{"num_hidden_layers": 10, "hidden_size": 160, "num_attention_heads": 2, "num_key_value_heads": 2, "head_dim": 64, "intermediate_size": 640, "vocab_size": 8192, "hidden_act": "gelu", "norm": "layernorm", "norm_place": "pre", "norm_eps": 1e-05, "positions": "rope", "rope_theta": 100000.0, "rope_fraction": 0.25, "qk_norm": false, "attn_scale": 0.125, "bias": "all", "tie_word_embeddings": false, "parallel_block": false, "init": "normal", "init_std_qkv": 0.0579, "init_std_o": 0.013, "init_std_up": 0.0579, "init_std_down": 0.013, "optimizer": "muon_variant", "learning_rate": 0.00735, "lr_mult_down": 1.5, "beta1": 0.93, "lr_head": 0.0228, "warmup_steps": 200, "schedule": "wsd", "decay_fraction": 0.681, "decay_shape": "linear", "final_lr_fraction": 0.1, "batch_tokens": 16384, "max_seq_len": 384, "doc_mask": true, "train_tokens": 87010000, "max_steps": 5311, "dataset": "wikipedia_en"}
MLP neurons of a small language model. Each row is named by its layer, matrix (up: input weights; down: output weights) and neuron, and shows model dimensions 0-95. Each number is 500 + 40 x the weight over its row's rms, rounded and kept within 0 to 999. Numbers have three digits each.
After each neuron's rows, "fires on" lists the tokens most often at its 100 highest values on Wikipedia text that the model never trained on. A number after a token or word is its count.

L7.up201:552459467539492498503527482522484508435481506515515468512432487509543499555457478488489568528487524463531464503521491548489494559441453524444505497506495519444462587561495500495494579481409350435450519523474506480543543499456481429509478543495473511530502468512533500462512467612484485582
L7.down201:527529611564522544508540504518459454481444546521484539539459464542506421464496513483485545522521454528437495523532477511475509538484531552468444507484519453496511506441501523457537515498457450559435482462478502453535503455496457422493538552566479504513557504445503471416524526441472604448
fires on: ";" 33, " (" 27, "," 12, "er" 5

L2.up10:516481506491562461463553488485498500560490560529464483488577491515524496414537529441508537478510421507514503585541477533478384514537524466530521529468499541443398501484484457436469517510467555450508441494486480490507526417479550435520509491463455464441493533501492547524532490534505528479
L2.down10:609488505443539433487484495489506543475509510409507460467511518510498490497505500492539471527548496517560519488483560460439472542574480529458473501490517524455565517449504468465498489429492446505563519493465542450443546467548514573586527473371491454444455511586531455408524439543518530472
fires on: "2" 33, "3" 9, " lost" 7, " had" 6, " on" 5, "shi" 5

L2.up266:437487489485502432497526528495398529520442447435515485581536524482478554573455503507522513552507543518440483505448478511457544461480530504512576516501515475521470518515445503485507524497492517494517585470538404478512512473583524493503465456552550589519508482555546467563496522451553504528
L2.down266:538480616443511549531493520483537519471491515476468534542477528594488509421453408449483506443557422437487516506512553494527518505577473535486449525495488542495483488474508488491452479527495466471493482504549532553482535435490480520454507528462533609467489556477500470447462450502484502488
fires on: "de" 24, " considered" 10, "es" 9, " also" 7, " referred" 6, "ius" 6

L2.up321:499475480584543499474547536463526445489525540557549526483476521453501533515516514482505589464430512528477539488501559533558591430527502455531472502473437483536528567516508537446534520508507490483537434470540524482431456539452496562480476494498455410470462500528431585499452610503452475498
L2.down321:410465495505521478575516535467478583489451454459473492525543533455526454461440483529499510466526468477577458453579581543516565506488485483500504520537492550501538507484458559535506482448447498549510494485543467548479547509452501461594554511503461505417579495544448504501463469502531518509
fires on: " of" 48, " with" 4, " or" 4, " total" 4

L2.up369:501493497576506475537490506573520487533465444520455478508517528552483487517613457457529552469503496507463522534467476485551523445524473431510443516542511522595557508562565508452512498432457487423497483558517517446580477504487524531484497524537402556584531493512488533460519558472521528483
L2.down369:528479539479495539533468497520510505500483465501494541490533489509534523529524515410528602533506466417492486468467476468547434550402507486489489493509607504467550441485534520498474515503473446456602522481484492540585506487470538497483477482575623448514487501481434587491496491566504503500
fires on: " of" 62, " " 4, "ic" 4

L4.up409:505405476491502528493475489515472466463563518534528501511515526530399511404582460476491489474526506559559495486556496553444483532467433430508487471524559479418482479480515520587524554512518439576543528498473524503436499575522442474478416493553499477491475469469475532497520469572541423516
L4.down409:470487515447527456482441470581557500491532442497525515562496508510496475523562612530503537496429547523460497509564491567511465482524448538545558550540469507494558510471484505442516509507550538524511494568519458503470477518467436461533514548464527506473503506460459506508501541529524512531
fires on: "n" 34, "a" 20, "l" 12, "al" 11, "an" 7

L4.up128:518513489446497532537514492511519472536488480482513515546540548489528493506491553492508456483463468520502566471527523564429482503549467513509516499496560439485531488530540492520429447555484458499529545428456436486448565442451483406499533419484498464490537455547507528498498439504496508446
L4.down128:509503499509535524498525505549551513561532530484565474514475465639555405517527573462454479481468480446483564528480502500476521516485482475512532587501541520461567494537446550544463490532481540477406531477452485525454446491449545522409476445454595520541489473472453510511473509455492502487
fires on: " Mi" 19, " imp" 11, " mi" 8, " Pi" 8, " En" 7

L7.up89:527534564446502519552552536530526547456529521485480531497475616505506498524499518496495557460495482542493511504548481483470501470462539487489457417602475531429513526492546448510567525491577475534523497607488444512458493470548451524484526462589570469492552477502534489473438452441428550499
L7.down89:547442488423489476440478464523553463524512482450551595498507488532505458535614490513547497565546500447444476508541457503495488459589504469501518472453521438503482459568559438514509523481483519520546433507545449534516488531480537536472553457450585498425466495464550537499557566526527513449
fires on: "9" 26, "1" 21, "N" 15, "." 10, " " 7, "–" 6

L2.up620:523533533465492529452450494478540554537543425492532522541503467541500519427433500497532553447440542437465521515457495587434480500552450473454535450480572496487450584501422479495468475433573465540504492425482552478569486479541517459477531397524521454463522529549463470459499513480475388513
L2.down620:481513501580462550550520534549479532522443518503551508491537413521474508531440466470519529467454558481466467512507513550539491434523516443466424510462512440508507514408467460457521468548530459530414484477503575589472497473490405471499498517532504472493559478497502466454519485504476471547
fires on: " design" 22, " read" 10, " drawing" 5, " sign" 5, " recording" 5, " app" 5

L2.up100:473469495465562462506442447507463482489544459502497505572444477507554514511529478542551482472468509367523482575515452497507492478432441464491574506499582512535534479478542511507439499489400512552547465538472524529523514483510524508552499511509549524535484515455477532495480525522514520424
L2.down100:525519500478452478475511511450396525456572486459493505473465527404503555510480490571605505462573480443452558546462487523542542465505522452481464512463547529531528485509569544535466528493461570530455474516436457485437521484500446567536537507574547464487474468448508545479495496476468520438
fires on: " Ro" 24, "Co" 14, " sister" 7, " co" 6, " life" 6, " Mc" 5

L4.up221:532558479505489551503408525494466462545499434503484469487476449532508452569451523482479524537500486454593511535506450495429558449515523471533505518548486570601448445459497450529531534498475525513451503454504519498451523442465500501597494535567483542514538496471558567517393535505526507506
L4.down221:536555499506495448495475589493440496494584531458570538493550522510507507542495539502496497551517521469508472561491581502472502514449474434518465562519506558511431557498566472517489478427564504443466470570483544531544547449558490493496471525445535521421476517520487551467521504500540526534
fires on: "s" 74, "es" 14, "e" 5, " that" 5

L4.up476:497482541510511466472519503421428493459566483465448543451473491584514505474502498553458497512453466518485472503506476567448462603490523493430509511474505455530439570591520540532432496548419531532529462503441532497487514534464548459544538471508486488487503474560479473480488516586567486423
L4.down476:515522532506560441569492576492502487489488461520558453506478493542529518551484443468456574512431556504526542549568495493510521456515416564522441528518511530485557519480488564477495502499535482493474530512496500534520509498505492550432470531489443518521517539486509549463553445467483460510
fires on: "9" 30, "8" 11, "7" 10, "0" 6

L4.up154:499518526449460521488465508425511470452471528416440524440574502461515476563476498458518479524496517522473521488506534479515488506533501488518467474487521498515448474521472473549430495512398443504446494497573518512464550470528532472504390503503397468527479487577578455454567517575529456421
L4.down154:528463542527500539514496573544524480449515484500430545434501538452576512459508577561547486583548497557533553433523581514524472562515428497540424512488537464462500447515520472540515468465517523445511509468512509530477525480537479542499525561499445464446434531526488502439514507546483557506
fires on: "th" 54, "st" 7, "nd" 7

L4.up206:493526525489546418613482511484508497465530519516511514448488500559454584483509454445486488512525519507479542441420460432516526495437522489524478518466482529489468421442498460538466518467477447508470471434558439493414478497509407476486478463502462451546476442542528515456498475463507452544
L4.down206:520562501518542484510491411432512545422440503562552543449503474524450509450551451514515489470468494505484551504474518490518433554474443454486557588500459596555472457456554497511536522490488477463535474465508482426481446493511447406516484537489524526554529535507512500473573504505501523509
fires on: " /" 26, " =" 9, " were" 6, " •" 5, " Bronze" 5

L2.up92:484543447557488429491527518428588513445492512532547491456596445535415576480515472582612553510463508488496524447534464495531485480521478498474554521458459439500531591525428533509491474491493533529485484466476509504450524475469553515472504522456440473517554556513519545465449485475479427513
L2.down92:508527478458531469513507425430542515526530458488515460503517479527495527501486575530419506518508517512432486479574499533474478486511548545554519490558548453487480474579459557531495492523464561462490584544476502510501522487450495432510549498513525443505579523518517518493468402553426478542
fires on: " f" 18, " (+" 13, " a" 8, " an" 7, " gun" 5

L4.up306:455527509514453526489578511537507418559477514462502431521457465529498518611453517427500536481537489504416469495474507460516534504505472495551441521503522503509512559473461478428502535518451470544459450507569437500492485498490498477492509433491497488476511481418513480566506468506596480505
L4.down306:435499529462484550469447530492541501453485476407454516576449523555500481516534579465487559510547472486483492542476534513485492500483448503468479475519485456533562507513535478519444467540656495506484519519518523548506509572459500494510481502553519457540510494421423516417537540457494537578
fires on: "de" 15, "se" 10, "e" 10, "ra" 9, "te" 9, "re" 7

L4.up498:461512468478517462488450555488543510578508459526444483515455603463498543542517480505467449533475537534506464432518500544476481485462399521499467511546520501466504533534542463495505469520552586424492478548454453522507511455484466459493500531476469489543444454501437554519496406511530515541
L4.down498:482532447534490561499514519433462459531497449421487474508547485445556489537547498497446426440552549524476520511512508478503560509536489566532508536528454517509474588475560485469461524539577438531487507468463501475492498517479505467433494512476470586478484607480439495556376546566517507565
fires on: "\n" 46, "n" 22, "-" 6, " Born" 4

L2.up316:466503470499453545514468448503460462422476439475468439523501518530465514531491431477550572527493560493563526546520448554584492481487511508507512504432526485467477482489452522440513531496416515462447528517514520506577448486464473429518477478527582529545560491522489504518535445505516466491
L2.down316:510568477450485553509482551491472481494465498489545508476567531476452480425456505460452516481369527428499510480462583448522526540480490550582509542504452517439544524484489507532526492510375465545501539524531486554502521494562547464489511481489485493496468516505486563536422486522468491485
fires on: " called" 21, " gave" 8, " named" 7, " become" 6, " established" 6, " created" 5

L7.up245:542471516426497536461595531491506532463464513527478479481459565488461637471443466501551518489434498472503513491530530561511478483539473503465502518554467467479524523506493500502585542500462449538489465433471492460496575521511449483590531554505434574503511481455560518489509582498468480496
L7.down245:524526515551516484503514500523501434515463513492497560547476469458492472477502437471495549521590502488524492496443474526486573555447512494522540494485510493485480493451482515433526509431502495525430540459467426530430457464521544534548505513543538533503492504544502512539520492523529524517
fires on: "s" 43, "y" 19, "ing" 5, "ly" 4

L7.up229:520457423508503454454594523509525498456524465523538528483531439491556473509560580484507477474510543404434477501488461494463522500523529488457531530458440528526576554501587512552490526536526514509495519581481439560559479475503582474504443510463476469508595562485471540502542572519550505548
L7.down229:536485510494486473537493403516558512432495502494537462556563481500492551486501452489487541520514568664402493469511431547534473555573571462543498510541449481466473551495498434510549542465529486516528418506553518481583578575436459504513507473494518461452449509483465464548579444551473549524
fires on: "-" 28, "." 23, "2" 8, "}" 4

L4.up447:551493432473569506408492539517533500563505537544477445498437587446515490514545441540516505496463502532512458522558540474448476454513556548504472471468534423546452501514411532473470533518498468484536534518473517505485507443477488447535462550584553455494541445512521534473430520455467516506
L4.down447:466556517481484509506524486504511523503544484429485479391475440499465433535466451550543448559491525521461504481484537523523515553501502505514499500537441496524583495479464509503510473429498492597463469426536463489454508491486496487412492611464410563559501544532495452528469481479520561512
fires on: "er" 34, "ers" 11, "or" 11, "ist" 7, " species" 7

L4.up577:517523496530500501519506499467536536528482463429484544473454494545487469565506553481531563529541475492574441468343494585489495463508501521495495541483506536473550491564511502477495488527510545505491585577511520468471465444480411526515538457486475499449445499466506446485476512469467495545
L4.down577:469485476544425515447522553498498424445621494537530404482553500493470509498489472531553476503516449572519453486520582426451524548541545525465505493498500432533474490445564477533416547585472476586543453487498525512511468513499588495459473544504500558482517530543502480512509479493553451448
fires on: "ma" 18, "ga" 16, "-" 14, "na" 9, "\n" 9

L7.up207:519556535540503523537500511544468493513501561494429567522510541460484577571549504506546515481537510478490454491479440492542446440520455531509464480504507515458459498492568570520467474460438463473460534502516532515583569444499492532590504489471520451494470452428524549514558508461480477525
L7.down207:501471487516520569435564512443506481527519605424449445541482500532528484536545476483528463420489444544514495460575410475568452516494489473419519486540504556515517606485529545532407573492457518483552523589536508460493435516473524524568530494511524485440517485530519517489493548524521463367
fires on: " was" 67, "\n" 20, "4" 6, " is" 4

L2.up367:479491492474500555520516484427546492454516508506513498555569566580498487464579523523482430551539464445533522577536461523535540487514511427489485510572502573556529490539446467440475548445431534493495587559530500504464453501501481539565502487522581562500461468549503458463511506510533455466
L2.down367:483559544530553479510484595547489521459520547531449463526537602503575482502480535488522558445490524480506462476520497474480537550469511490496505503504467493503472437543499520490493474525508476514488467476531498491527446483536464480558502502490444482476424494448492534580369482407538479575
fires on: "s" 15, " is" 15, "fer" 7, "f" 5, "ber" 5, " most" 5

L2.up220:549484527553466523548490492502495462473448489522518468470483478437466467503477550474611482499482525489450415466445555457531483520514494583461539532516565554558474505515435581495535506451489410452514504547451585482513512501495488435512527476444483522607555589548505525499506489450514499453
L2.down220:517476474514501569492495475509441474540472483535503515524515444470464467521475502451512514600462569562530500423499508516459513497483419517501495495467547553566532447430467530472549494463513408476538511450498540587542417554451509555567465526511514444499469560553501425512572514485472500534
fires on: ":" 33, "." 25, " the" 13, "|---|---|---|" 6

L2.up324:512532556536472525524523532455472431516503517484555462472520438454428512487482568540480531471508492501509460514483549445486492556500554550542475518522524569472541505426402475442514514529453567511513491554580570517457544434486481464503479510522521462547501527534528497515502548464539513468
L2.down324:514571484501478557492486487511454482488502477483473467376502500537456503432493485546530532546506500586428505432507575527498492454576513516461528485496553556519493471519492467445426576542439413479550473508461516432522395523564480533585519483494502450478484433538534495573593481502526488520
fires on: "zu" 25, "z" 14, "shi" 9, "ix" 5, "it" 5, "raw" 4

L4.up341:511535489568505512504517488531550496464507541526487528440469525513469548530525537485493515476522506531478558500464484503458508475516523454482488475496553583440530511512505520492426425532462511496571491396503546537503489519511452506525463518445500482532485509528440406451463560525441486477
L4.down341:419498506476514533565522497556551510570536493441572511474548489510451437470420507537516490483512539515491488427553426497578530461441594510514502497438534506529472485496517516532491439521505438467549425503468528511477491531514486478534413502521529515506538515477540434574451433483505501522
fires on: " /" 30, "s" 23, "d" 13, "st" 6, " code" 4

L4.up74:451550500493467507509484554465450503530530533498502490540515580434547465458543457458473500496554512469430465507530512560548520456484485507508489475498495578468502548523564444501597458421486474535474527437504501490511546458510547515439438383493474448496437490522498511506457486431483572536
L4.down74:543529432490495519485455488498442508501540527516477528542452449534553486590529562504528493563535465493528467435457486478463488485511488501550520495439531458501551537431558559488479474485478567465418540539522486487526514414420481536504473416520470450489452473436552523571576484516462518492
fires on: " his" 37, " of" 7, " is" 6, " was" 6, " close" 5

L4.up450:515443536448503548540542536467537483512498539464507412505524501537480519517428532515500487483437527504545499532446470491502495476477508464419462502532514525540369479529461500471554447509434380447531569461429512483506486503417502438492572478517510482477520536517462500551552506520521506532
L4.down450:463446497582482582517516453468491496550492512521496465536478500505547476473521476496488531543522575503525497572454486494484473545512467530494530521487480516439446455531481516468512544479485506470502508539507459495542439439441478450503481511576434481458471540462536512532446508472513526513
fires on: "5" 27, "en" 15, "4" 10, "r" 5, " cap" 5

L2.up610:540477474485504524484504531501443529527428571454527495425478482462480480498453572428521464450505490494527484520498512456477493572529587498475490474493478434475538559532475535497475519556494477521450524464535496515487524498546508455510562478510500498522495497487516540529453557560564491426
L2.down610:550565480548492462454477545505455544470491601461488538547557500504502504538535485474496624550544507444421488466521498449509502569478537478521486471433479536428490452566469495527470487563453471510503504458574499497477465535509498455487566518507504407493480459501569558483424474520462509460
fires on: "-" 22, " No" 16, "cl" 15, " Sp" 7, " sp" 5, "st" 4

L2.up180:496509493490561425495448463474471547531499462523533532455512449544523475437447484553408499455507477534524440520512474518454396515435541536439525553540523484480501473477448491521588481403456482487523499463452462478517507428505529512526486553519521552574508492508546471512514519507467514508
L2.down180:437491419450435501629484549500509567481472497472523563482437508529448551426489506549483393488505577550511528486543463560464477508437464455541569508505545466476490487486442534452477541479506514494455509457488370585487555505438521534472468513560455503553502533525527523449492523470437491534
fires on: " He" 20, "Li" 9, " describ" 8, " But" 5, " described" 5, " figure" 5

L4.up575:499476475520495528483478578466478526541490488519523432546547484504474480467486517545522581558492446521561460465550433475459441487490551458569480568476525504541504472487513523429461495531524545546472532465525468514486506518527485498462431470476464518486548484461547438482550533488442402380
L4.down575:431416457485432524492518485537464480605467517572506500478506519500538536516504561523502466471460432592480514515422581554489503501483482504469550562518543520488455514554531464510531591526515449484553450524549466486515561486545475479412517527490493440448565537454551519507512430478498572571
fires on: "our" 22, "n" 14, "on" 9, "an" 6, "let" 6

L2.up285:455509409529513458537437472597556523551526487540517497531515534491499566499395506492469539470523494541474545507486561579536513486565480506466528393487440530491472514505499509444518445448471407540536468488511560536421540508519510547527544503533454503494485444549473518501413425474531494511
L2.down285:462542560441456483521423582441494515504570525589562501486471467520492485493481464485470506523528477498459484438514572446545529491565429430457511505557475471488534451451461500521543497586554419540545581518538394486513527514475447523518427488547500509467464490520490494501440443540594529481
fires on: " not" 21, "ly" 12, " take" 7, " of" 7, " also" 4, " taking" 4

L7.up497:504457437485568553531497489429601465510493555479473494428561513506482511559440520519423522557525471550459483492489490444530534515516494474491481453533488497540521552543509487534491460449463470469508494511424429561487569481520542493468469457475457494440498587556463484437514528552486488459
L7.down497:524482530545474545506462529544460490559576557494502467472435494474522490432538422534480527458526399547549516519423462470548524504482501446525516461439488469522521503483485486547514559539495494510433516557454402500636484440469504543522484518527419473445451533458511498573530526499485527500
fires on: " a" 58, " one" 12, " Total" 9, " " 5

L4.up413:509538494539471552496507521414489517453537497495436491467519498478526601429446473508491446495535511445505472558527516528447502486657422437540556515592450456490502509520481538492558579494511475497432556438561553462510459462514507513456457540481507468491481538474536485535436506453472486535
L4.down413:504502553484495509516485462515443499605555456507481500499533461550419494503505511470445510454474525386445454467476417466619470455474547540405552482538451501445591492500479555468546453494469450486494476481527450464500472536488509545421459495488539472450543418507449527421470460563485572490
fires on: "y" 29, "-" 9, "hi" 7, " with" 6, "ich" 5

L4.up512:464449555430568593465512476470452509494457522473465486471500489545515506550481524492496516535495570570519545542472532520469483546560563473589581543471518463476452499454517467501516562529478445524436509492607452517594476438462423469455532495490514528513551473472519509577560503509496486532
L4.down512:460511497515487399446516461507510534562486505569461517562484488468472535479515471545527428497520483422514471463497511482445594525455489504448502489511526568538555516563514528491532452450398569459511528466507474574421486506517503524507469479504542440477450541524506500509528551473520478427
fires on: "al" 22, "s" 16, " of" 9, "ian" 8, "ic" 5

L4.up478:415459564506504473584558521509507482542495511442457527465565499416515437483462542484459490476469479454478459453515543461439530530512529506427484499532457540558461520472530531544540531498537474485435480571519504523525489529547485518489553555561500557544504439510509459492472509480528528505
L4.down478:543527487474570441436476483547526539521457460484483461532442495465526433508555491500516487559479505519536488489437529550518470475500448528500491505497539462495517498479411566555546556535451523482457495452526568575424518537436481448462534539478474563451564502451500495551453529543456493507
fires on: " to" 18, "9" 15, "–" 15, ":" 14, "ri" 4, " against" 4

L4.up240:547463463460401495451528493469530430402529479454484565470495463500530449504484530506534520477438522513493482499448523456366520528516537486486521486474569484575475521448510558556537561473495472473447583516461496499510486511520530481456551510507526561488508505484487482475478440524475492512
L4.down240:418515503469536508510510447523559515512482470426429526536448503568485521500552525461451439476536535518486461500568498526569494517446496516535487527512463469495487529615513513458485535535548467425549424501509481495479496539494545494575522458478458496524549484424487542494474610475492521547
fires on: "-" 52, "." 9, "0" 7, "–" 7, "an" 4

L4.up259:546448466439508584519532545472448491520481447518491532486504489471495542551452468570478452536474563472566586519511556526430488504509457546473498510476468438478504436470517509467564511459445455537493517496524498553449511499467508440528421553520479455542572510562530476508548489504582529496
L4.down259:442534553470527454479511491514585509546433504458544470519505569498543518507521494536504457469500500483436496504475467481554534525487492496476467483519489536421443508443430473533472538422543508501489405416502482473512413489527560501532503511502475558505489505458557482482532506540545548581
fires on: "s" 74

L2.up320:556493516541511522496545603584507491521574515501496454501484448473523540571465457496497483492404503478455542486554481483574489500590448554455503502436412511444485553473535538418535455502531401494489542473486493522538511478545454489498487481505481501559531507512510460559459512459473486493
L2.down320:505492492455462468495492486478571464517448461563456527442455483491509528502600417523512458525534541441459418461549570458499538471512449475527527487570520425544494524543488499523478550527594486445497507440495484498511498464521518469544498501492543578528502468473529437458510439434474495493
fires on: ":" 52, "s" 13, "1" 6, "ist" 4